Weights of a small transformer language model: MLP 768 SwiGLU, no biases in attention or MLP.
MLP neurons of a small language model. Each row is named by its layer, matrix (down: output weights) and neuron, and shows model dimensions 0-127. Each number is 500 + 50 x the weight over its row's rms, rounded and kept within 0 to 999. Numbers have three digits each. A neuron's up and down rows have the sign that makes its largest values positive.
A block is one neuron, or neurons of one layer that tend to fire together. Before each block is what it responds to, as a language model described it from the Wikipedia text at the highest values.

Description: Word-completing suffix pieces
L3.down61:559508463521523485604507475540546511593507428521540507450553553491387522548481541454556491537433522509547514430493575454490506515500569491498471437490547451526508484470533540377514526555514525416590474476538480451538383513464501514418504579426493464480618464446522500462496500497573459539474511511474523517508510525469505472493523496351539512552471401513528478503548412469371533493482
L3.down85:436456533526522547500550575450480475474503528477586521481544530534438446449468484505502526530401559496489498437563548413494526548500479514543455464569367483431484583502452522492473441506505489456380570429516522461501536554488545464539496521512481514556547459460512503529472516509514546532514472518452526487483559409459522507458565431412447476460548516539450519515519407456489466530553
L3.down225:472508489528424505405436497520416611533508523529609470534475493458535520444502478520559593531534491579406433444432476524520534521434539513483449500469524526437511478540551540396506551502471597468499558409554484565490552487467460417535555517433471469528447487480527624481527585510481512465508531594454419412538525580554543474572510494518446570370546424521459536444465481490456478576503
L3.down277:588529539404489488482448554465521448546465472448508470529505556487535532436456442442498454498390384506498444446441552491476516583479521434453464508537498548432341620486460499457546531521489513560450472457489469527516569570556495550486513483568411417459465552479633396442550542520523491470534493561494423451541511478493576435514523369565436471522516447560450497437529438490580562524516
L3.down693:502424493500582394461509565449499516520470435541525452522427533462504498529462523552500480511398498440491541488460487438567383547564458471367462484494410558454497489452567451504539479458426559477531527486477529500461431436550454541419481502441500603469511497538456524506464544496517490428555563483505428494547468512482468509472425513587453477485490548469471519485519392541481474409505
L3.down696:533473499488472546388528530459487497570440558466477531467437603452442465418510507487544530544460448459397469523638590454523500489527605528494534459491575465434508556542449514473434539421480520559414485453575527475538506536459516502594459481501520502444441550519539503503514408510525515515460552565477482524513522504523531520569469450475499529477486484572409531523588563551432557539601
L3.down704:550595490559539541566531502408511600470491405518443542504426543482571541507503504541512570471481507555455463463535474474576480495530501508469505465447493517457478479507457556444512566501481563494478578385420549505521458588460496535553497505515469536535566519507495476545482466528512436501472452494432574502465484489524531500527504450543478565450446534514466532484486587579445546514470
L3.down727:477488478543530481608562554489413514526527505446508537581509513667511477446470522471522488448518558490493496550518540446538540526520541560535590465464524544403599447507440427630570501528474500532473539506548418539490511491435533473494445470526543554434613514479460455554495458512531442454502479551479519509536425468504530493509515471597473561496531527474498499551569439532505455581433

Description: Adjective endings and demonyms
L4.down417:413432487479490454386540516493520550507451441504494510558461480432537433482487495594478557582518520571450532477542548458537527558459470511469429518513493500499508496564453514428472501507528502561418560465467565442484533519509496430467473475516528545522512573558497463452518516450535523453564486487389432478433447518566506461448482526627473515477544546503469436398515574556486532480455

Description: Inner name word-pieces
L3.down156:466462472522493523448578443475563524514481562580493530550529456589475424449499546549465510512520423522469410604420446441446566482557488408581419467449531542496447498382438548456477516518532540534489508570560577460461559470464460408489457533522510457521486467429482462479491471444458504446452484489605452527559498521506496437456510428518483370583574446526521382606541552520584500544354
L3.down168:507480464495426528569535521508524563495511374497483498475534426449560512493552430472530505350574525490576474429495464356537510520490419368489527544400545552381541408499494514610422458528587508411440473517497510458467504513539562480526555528587466599553544507452513541498495517419461469468476470499535580480505422515475578465499479471415534529473607499487498531508461572465525440584495
L3.down236:501590442516435507557531426602429562495471543408458579468530499454548530552510483460471477528490509412469489504500474447464497533561369465501445526510486502547409503446450473615525462517498492515595444503614537427408568445479517454476444480501599532499470505464579503450525459527484604528381479580493511545352569523491454559474477467447499523512440503477520500459466410510589438407497
L3.down341:592501442441502510513518553456585584461519474500526471431537523445510575464487560469422508577467597540518467491468446502563514545524525511498427538557596421529443570551581513469502524515505481529537381522459484486467490517494545561453581528489562492454566450512506510523488537476455537561530519450473481422564495437476504371572496527588528521476491456548480448454402558452418401479495
L3.down663:547567554462576471548515503425502410519385539605393477531474563527481454464509509531469503453518542517489574492479519445556556485416384512566551488553439462529433503391615514592441578499521506545497569457636494459501470479410449418470446481482531530541533525536483460564489508534455553470510492552508437553469588454427434384547520585458431510543634482519538516456522394507528455493425
L3.down686:562496552470551512480512546491505468526580552534485448526414485551487405400493501534517448509465527539514423629483489479423462547485438532528497538451559433462425492541479426640515475495476447463542548469468561597467515555578522560436515533500489461570466493442514498501428531512486522488424519512459477487558431492408540483507467393400581519551526482457456405573417599456453482483453
L3.down703:484469550504493472454469631460552497459458492469560501520522435520530479527566417585450464526492502561528478514526508462558550464477494543534543508422582437573551439525556463570500518547483466493576545487513558447636456520473414511522538468549474524529429454578581580572415499501504500462481530465453533522492473488488441473461420524470574575581425543542572520535463579532431432520563
L3.down743:546498502503553486573466550530478420473515454567427477493477509526533549521507481543490488444519519468592517504491490526481469485510368483522514500457538530500435427510557531583553498539511466473498477506502499489491557519549430408462509475512508539521525478487484482528440584587443467532508532534518568509445458465457462466518532464419462539437504515454465531544487291460529510519524

Description: Mid-word name fragments
L4.down65:485561471534410445512397528499528533538547487464571502485429447518546494552412399515542533565485536546523479565517540477388466470446552578470511510481565476571576517493614512456523571481563405529540431470527480440467528429448408483555580403482456464548499517627490425486461435491516447599521547405540535578492507474491514419526384448411525500499533488569556508442436432485550527588484

Description: Mid-word name continuations
L3.down163:484490494500444453464494446419504504432504546524413502431454511558486566499560554436550579468470560489491652536512552465532484578481437537581557489553517494454465521525480551533487483440462492513531493587529531514436532505435602511471486481488565576473605491544522512547436489484553462437480558496489560506515571558533478446512521514539545473507506521452546513511484326505412489508462
L3.down173:557471521537586490530547491522526604487576505472564463436452525509482552502543551464471620462504475565473507508469490467473507597516508564483509553532488521484555441447568385585483626462599533548493532479498488533440469542533511545501516537529557426402504518532474551485458551419448427545525469475471593580485510487512470607522396487558541578454524546432585529448494519513496460480452
L3.down200:451481498534440528540531478592494515468449489503554514474450532377466483591492564497468533413552458606491420446605508530451507531483522523360516460451570474443516529410580481470450450462448527464472543568417428449471475447528451472502534486506481495443539482504468551519552567488531431484497489565418517457482492503493561498483572519639405560409566445499420521480492540442579617584453
L3.down377:501514432457550564447567485507510459433470528526425486524534515626404511498462553512584505423485516431490576514545490563502494554450498549527561514452496502435552483556524467510422484463536533528541503438464464511440440523553567463550500537353551533414415520450487474471458501373454528450517513437429555490452531439472496465503492424494452417487429503432431501491492372490584579556455
L3.down454:592553504528447433497526543487463490493537457472516534538477559465509568515466462524480529488437514595544489533539412477496524453476547506476539515523496577435549396448573478449599533536522585517385539557450416493468448472582522468562487458565460428464461499608579495517508509499526443563418482482458560557627539497426555470452439447504505550486536625461442527406456435438509523494457
L3.down608:541478489411478496622479445562543477485458481518515482515496532572463563485555526477486454516470532546574465550451502529517437469486429433434439540490441560463493493499509525522514474439419468516542583606471384486519535500547510569441431453493389496498472519616448536530510482474470554449476521529456568498500454458537445518485493512517477523442459465479540473569488489484500485398469
L3.down653:527525429547495519406560460428505481434572510535499425481414477514482506490568507536599527409524600584506495548490518497556498500570505478559561474572511525484642577437517473428441497474535433499462532464497476456468500392498557421417458496468447476555455398476552498574571525522472461514542512527479495511498491497512461411567554538507495467466542456487489464542507520408505512523551
L3.down710:484556542587581520507491500494494508504426464558520469557542512436478471493558491559481512624500588455479514531485394522490419507491435536583423531469462453486419478566479483596416470476548588495499522448505562522511596541528513493530561438484433534425603543544397533486494492531518484547549552489514464461483548555475451435490542454459517451523509556465477553464492532531375478436502

Description: Mid-word name fragments
L4.down544:576472503489531454537497430493478517508491523512360520474553491407510567504438543544516470506463579493517572470514489441508466468562461458535557485472564509525519411544528461480628494565428480546586539513544502562501490374470512494561494464484636475488535455512491496475546493533504570503591454558515606447545478532531509535444570577540528546457558499441497507527447392515547543507495

Description: Second word piece
L3.down30:500497504501521485519483510401482517491486466541567524509534565487514517463517564556533428490461364477538525506509526456503574483508366511409445487526456511522545546513489515509473509446448450627480545501502584610501490532441532568451491530469516539561489477555439507400570501509501474478436435421485559552454539579403524493506467505484480559481469461447574492572447503499454418471483
L3.down79:520504478478510477544538539515445517465467423499531525476580479579552569550459449460543590623502535618422526479501535461532497598492554566450533450471378520494539483547527462465500384427475493501532427550607429422517563415501506510578515470496487513419543484411507489488550481521525496480497519501487546440593511501540494462502525583440500454376526564547564554511455542517600515496565
L3.down347:481471475498558515500489544443405422459571452543571451532471448569508481427448497471430542505441493495556452474416487420410441537571460530446508474520493434465508505510599481521509540486505532541489466485501528439465589516454497404427445508483510466593471486568513513535548520598476530512479544434510520488494463462445374413557490542544501560507625443424462454524590462492490480591500
L3.down380:547487596352560495527469535546501500563626632550522497514444534484555500571399509557510567512471406429500415446563505523598428475523498485539448533506451504480489512452508518501534476533535500482537545481426448473524551413510541518552472468452483507441494496500421550487514586424500478528487515463466543466582584511545453487549443459560526441510508461475467486509542547516574520493581
L3.down398:508555527481573459528385492570530462548489484568466463480551522550572529485559564599438460597442523569605515507571500462477489523470508523580501481553495492564519468479481465554492606478498409569557534419510497554493467509527461491558519500482529478477486463478379443571471596494458536386489492559469426575499519498553520474465509424435550481436550529367537553476522492479447582545435
L3.down419:394419592436539595512528522440499509524509457487456402484492522521548428497454500542463486484545564487557514471457550521456492522453413520479547491510454533520482466462556458506587504452478407505492472513480466451504584512513490461409408523505489468552495496463484506554576481584504543493520497553478562508447469512516479502558482573570463545487527544445513475575535467438698497545446
L3.down645:526457596522534532526522486500504527484510496532526503394472557491511480572571501389510524509549527496453499495552521464471445396506494528495466590546464468524483467441488623458482536459509479606404544528545519537539546582575494468591432506447416539457558539468440493496480468448478473507535503540560532459498462503539458466499516452547542476559472499484388501535585430487423482516480
L3.down676:539504519502511537497515562425472471514556541473516521488621592538524441513580412489464491462430548511520482488522521467485577460485490431489460460439514476495347579571432513578512493539443508653539559501603491558513453616505444572456505611411529500451498511488588513496523518510557591485481516476532486527466487437554493473514452433498517498510519520505550490549632409445481508415536

Description: Mid-word name pieces
L4.down433:483606530472458472502519523587591474470491379521534505509508506505459444481498508426452491413524541450566562567415478577454452532455518467463574478485560576477512516545547511564545452492512476543549491544550441502491551460595445531544519521481513473511493453436503603549476529484459487540534502428528589464536439477555418501577629615396470515507533542375503508527416463497522526525520

Description: Mid-word name fragments
L4.down534:493470542500560475499566534534568468475499491555524451457481448457529529499570493497466455508491514425522582542504494508366520514538495531423474441468585475488538593456526554489568488459520522495456435572460490538448542500512515472558485443438479500479503406483406532495545537620464500555512484448419551453504521498487472476480489547481411471531521512438522447530529358449506477549477

Description: Mid-word name fragments
L5.down113:492538460568502485466499584397510531537442447605544518528506502475533443546413483536514489462469481553479525530496434601416540418523549573498477522526521545511476562500473496467517494477505518511561489557501525474461500449491445572463500514509574410402474467510509501513452530507473552500563448474416539534452418485554566490486518408560586426482504608580557531503489448619571442528465
L5.down352:485406480541529563478519460479478456499434548472415460467624550417496483505493580646519497550485381474501521451490468546508566418495499538550560606472493604425540433497533480550447531437440394547541535516470548459548514473534472438559513421476441464515470503530524504517456559561555473525502399559484489415531528491498560481573475540443501417531456416525397562570552451514583567492545
L5.down407:445513508536437522468427584462463412458625451471517455529531515422523462544464470590519511471565543552428526511565531431451520613661514499497519453471455525510460555537523466423469519480502548454508481564422463524665510470489535531484545466480501568521389454500413523479505537613505399542488531476520427478411495475514515538388457562422509517550541517506546449465437503496513435536421
L5.down479:553501513475483483566533475510456538487520504457512519488402480431509540526437542518553399504525510561564530464479405566595513545512525569546513427478564502474554377570477487509461479509455551498559457507452481480563461527557442507525466426452438497438432532487514539534488505511544458482516515531496551543496532558482501572549426486488548606483559546505542519440546453476480545489568
L5.down521:473470501550433474476524510503497476543469466501566464564514480463551548548541540549587529513475488515558504494459508527516477505490533506519545450432505446512476550473533468393517519465577504550421496531460440459537427460504466508479565586469531468537540459494502387492491525530555460436525499401543556413437472540464415402480482522465471534459512446543515535472491240538504521543425
L5.down609:533502513477433470525423592445493420426504451510582446549481483522440565511485514491511503434398464504467403439469502401601404487444501501492524411499586497607467458455529471502448493614450552542492496523495443501495474461587448448557506528431529529507562430561522569495458454474417566457515404411587465443364555475433515563553517470479508492443473466485487564450552481497532538511486
L5.down691:458486477513493523433524493487473562560555527572460432451527421438477578531467456441556523369484489440529520525510538458412566482546462484536551481480521565489475474392480489571575508475545475570538470614465483532532496549470455491495491479514574462564482537484497416537419521455461458524534497507512511511472436445523534404517489468494432485482595474500397471476453481479585498523445
L5.down722:562464548451611476522531521518463533452506486374567511495369519609421409475482450437484436529563534455482443470572522573506468491486591509488502566511522408510540457572430476431437509486550501516450588524533492530488551497579463494462495461433458522398476519501649504564467498511497487453469441408520483546483546567438501399533552410470464450489499573513490513511527500422487531440432

Description: Mid-word foreign name fragments
L5.down59:464480518567550501491473490403495458521557496519534438411528544505457599537535527517537522523561557454504616460515549520406471428505483548452463545451494488391553459537479571603470506494506551529579526531498470477554499476494518442537480555562474526528478590485418462438448460486558572460448529504548531454490505566465553523494591576398497516445443503500427635498465479553536461549459
L5.down147:507476538480502514579417592576452463485515503452493567543552507434510567458539561480468537430477472479476488445491588522558583542555608465513504468555503407561516417609513487528461507547500479561425541492473441470493503555462529493548570572496501496402492494442533557478566531473559450462467464506456525531438505514453560503567427467467437552477560608533610504514599478504518499600476
L5.down524:567557528444419466449452476448534503433433510557490470392487527460425388428516599473535478539481558484507420483603480571481611437522553417555525480520527487486548512425492477359590500487504520521442544461437407442538499449461509499521430388464493469520409526483523444502511559407525481420492504468496519511573383436547505513560481447530433499420449501443510510484453312457516492487461
L5.down541:552445495533390527477495475564558562406498445512587494599521595498509576583469549477460506527522508460530462549520525529520514439496567480494481457487574536517506517517493430463475513405526462517495569524524504493410621429529470535583529537525521495471537530530508529466458503404529504571451411504452516531470504469455450473543479473481542491441557488519432464521435456488568630584479
L5.down581:552561489502401384522502409488482564423646527530442448546502487511489588504412506407471472460447556524586401466480563526435482505481513433525483447457490444569472496563502547606567394526468529545511517495510496521604480417439513567557538458512486615530451535471531465449528556473540581487594500459528590486513497587436476505467434441449505571493481437474492567546502424422501443482595
L5.down584:485499437467475474465526502526451390481564413441542482516626525499575395446447494526433555512497513581505522562501517570471428532501484489443521476533550512506429533563491564467564394513535497488465433569423463532510497522538513563499564516416553493491509472497437406472507519581519449529455497568466451441511497532559487514516524519496431506498428501547545618551387408395493446492525
L5.down623:534574469447482489413475513506560453475479567528499591569591476524536478570649465591585479479487513455515481504565503476411478468479460586478453444520491472469537443508512456419504572571521577539457541518456501493478504463587518515518493520450543453593518462533426509452464537494598428418516470487480414466551462460506524412597479563570558548487440579531508484407406422521499479482475
L5.down746:582469438437480380473470480563523484519479520498490609560548468497527496402580553596531451497570476579511437614386503506498536483521445547506487496423497482453571533478521487532518522524478447488388563424398541481537453528568469452470485450573471509525511452534500553511530532480535467538490557487426497523541482395544536528443467490521499493493529441409468366412583521428433435457404

Description: Second word fragments
L3.down57:511586442434478425569414505499473523570482565563430490473402508531551500546508529575532436478512490503473565555412506513576418501442533450487607449534429568536537387387500447502559563564515520502375438547495481466493478484443514561534609572505457516479447519543504466465565449470406519499486476544547461460411502434498443525540540510437445532455525555433494477441575554535539489491534
L3.down96:434494501485442520575458533461519408443553539569522535481560563469624494496450578540482573515525482634481433562437486451599471562515580546404554470537487534497515479477450429507462550491494484535507488468509508494535402500508482509506539425562470483505570485495495385445538430488559522439505555565572475521494493479565475439550573537513462477390646498540476566580479477486491444517504
L3.down221:523506571556491472490441530528536493555504521505551572576591523544531535538397633515602522503431567566538491576445449443457537545550538501579434479543523597449487480515509536462475473535456470523523468553489492483455475417552476475569549376529462423482481514568405410466538517449524447417496509464625502423462490546510513541503524408539448560437440516425468433492518378432504450478454
L3.down279:471457479468463602546499485475506522506507561512532448463561467531484527485512464483462477494421521489517380511570504465410551525494548590534496550487507521510491599584499484551556488503564560567535473432537487393518560472432459565392543522561522566531519492517524519477473409529427534567530487531570483595544512490519502487554410430584503415481481561582381504490473501553411526480582
L3.down438:430477496455503483485436451540536425505497432551448475450502496503528526480521495497443513497472521524513527458506564453468496506452468473391535510445496521514391508402584482537421541459425528541503467530515488519578524431488439449473524489509573518514527387497491533582513482527450535544449493509498496492449421505507528589473454553489459535480569491551547449503439357490472473504518
L3.down512:591486521517553445518591447532489579481543545532558527460416507423537495497443511436465470366485554409544411517512501407505468547505453489524481512386480463562465515530521459484521560492503502485472536636492510542541476549510522506464447472596527572488527565516377509578508557551511461484472490462522465515535526458458556478495456533536530526528574493530446469485451461509597549527454
L3.down536:556532580556490391500481456428479501510506543509530479408564429582492487471511505531514577587459499502473541559587465509463463585441474593570522512542608482499524411504522455447475496461490482486539422537540561458470511522530443431556548448659507525535466529549463399483507459493492558528554471515577509544385553505512457474561445506516486482545487497503514466450400521452440550536577
L3.down638:520543515474564490526544483429482477490569477496468537450449565549446518579375492436514578512465527409526504366580456482482496553545464466476511413444475456558535520582473505488572448543489554486446499525524520500581485547482481436518567474513495507476527457490471486483574574554485481572454421496408431555435420541543477408496553475466384481473545456561451522470489489463496451455528

Description: Noun phrase completion
L5.down16:596511485456489441452444610481474582547630569614404491424483502463516502552447490415508512476501552523440533470490490456493469465439437568528495469490448524499478475488527460504475420479510629405438518462475556455557475482501470516443484528477563467602507512440440492433537558482477533482570522556492462481526474501557554495500552460545541421455420491501457567417401499496515538489491
L5.down35:483406464551462539495560521530546565475435476505578503538446429507613476453500524561585568497549540507501587511592442459506450439490610550572480546564493452487522499432525526459508393441500507542527436460505351537462498573442485432508450487465463514489514504537474448566565564470559549465466478597530599542571433535504477490459436428581438498519554484500442487436574539558492540612437
L5.down198:452511527539430548536528504510487482554506469529507544520521531471568549595433572492478486620550474458577529547430521494543480541555495505566550531480468524408552479535454485461496468534489554510443475381485494448516565407495463524476599540465544483531485498561456502580547577479500500523493516512416574447491507474504529443499531552624505522506473533467488516490505588514451497426468
L5.down258:508449466566568479514486433520421541507465439486423522562466550530510496469429542447488511546446476462570564496477552554488533518533534543464486497446519452504527529610432518461505521463547557435492477545484460558520478488523516556620483462492487540519527476441474521430524489439512485470466468481572463505478586503443516492521546492483529393509422555499506502490538478464564448499625
L5.down287:523472538478555382527517495532535526480494425513539525512544550452463535488454539482447517463535545457487558443488468484580408530486546463553430448483550375497482545545491553464511473447595488491547478473569505520463411462564485476580431445518590562567474463448458429461536465523430487527539487452518537622474521547508497499490522549404576415569501486499561549456524481486488495476479
L5.down339:478457442580483496496585554514583506501450437523521449518440463483438522457464540503526611481516468537495449515495568428496543480539557532507454447442531525475432431432513508443410591525515524488378458456515463503496584545436589482604508463483497569512525383537469476467395453510476529499521487462478446569509509500526518579458497473501465466493548356532455423551617519569410603603530
L5.down418:565533505484483559540494533503574481584520471548519524528414558408441533506477535505495513524544519467590533514538480465492472525526496412491475494516473500555456480498533451426533494476444584464630511377605538477522436562486533455582539482437564488515563510421422485505473584517609512491469539487499448529457461469479486464502551503445506517478421466595529521560542492459468448565405
L5.down747:528444470508566484532464494542445518428481476387491546472458486458581474537475471522463414462504463502414545365588542531561517507404409507498561489467472520474604581497494542479440426468476459573441492533485561455545648509516577505606538523517502534468459471432531516509489389486472459512507456535484428470547425475460422485475490511503511574632518529487536497543461583517505489452445

Description: Separators after names
L5.down152:454478456575516478584553562499495483515453533448504456547557539532506587547456468475520419573500457572508498476523539517471415492556506468561515425487546500452489464447507480458498510379479490564467544523427502514443501480445456531449462456474500608518553478409451529457502567533528570489516529602495529484479598508377490503517468507832574532464494488458520587495486432491533559601515
L5.down331:522528440587479512440541540465446542575520486497402416473563545517619452483501530525560469453473540493452564506536482530500498453442629560561506525417452555529492418515458525568525414451574442510446488479459467543602481430544512527417485573534493492466463473495464565510518448521386492438486471545516473478485521496484540540451440368534526495441482491456429507518472372550544552492423
L5.down416:529566469503471467557497520447466520502599537660462454500441532471539482544490440443562444450457573496472508505484547547508450440482423520552442531475534508519522518511515528520544486440542520565567442533351589511546458542558559507441472491488490517579494498488528457515513514516482490447529513425514516436520519529482522503480477412596587452536519458457538505540477495510505472527511
L5.down444:450493457489511510576409409498534521552482571475545423557524448514529527587450570515487460520506531485494508465550505516504543478478539389550383504491495468516459509445524512488511518437579476556511510589559522481548505568419588457471452522530493507463542530506503499478522503594455542586477482587543485540423461489594554493537449510515494545515506473491423449476547428665464534512469
L5.down632:555506443468509552533577537527420532528614448545519474486494430546510589464488503499461452492494480569546521489526479491524488548469450519569502471513562504493544424475503474412467549401510517491511446490365479525544512525535590555446569497464474542536512578458624439528412513471498513497504495519493494476625423496569435502539441571476464480441572565500495491501502426569531500524557
L5.down674:512580423413450462507422485439479526491576501485513467533528479471550499592545493480425496447578506520486463495489531499455447455470488470502575434496588395520526438526488557612539504488596578555543519522503509438520500563501484461452527483433514423422545440405506482484448553526476463513389425562552426408550511487475494422431484509663518543511477513514468510414492525448523494534512
L5.down710:468519467513443511507521592555375512541563406596485546569532497454574562505536440473593451451531521462572454454502449458572498519577524464558479540503484478552491497513469502436588479529540540541470505520487419481565462437449497583498451436499674497512482566446506483445468520490533433464435472547437506525542552539463483442430428550531441511505540485567453569516485420482497473484533
L5.down737:381648452480470460513488533425510522442556514573451469532510506512450507509475485525511510475462568443486498506632558508424466489528373481536439443517420488518555439472555496522429486428493566467564505543447475477460443643503502451411494581605505422572514543472548550478480504504430483497487476523467471527607493480510490477445577540624497459486456447537465497413446596508515450435557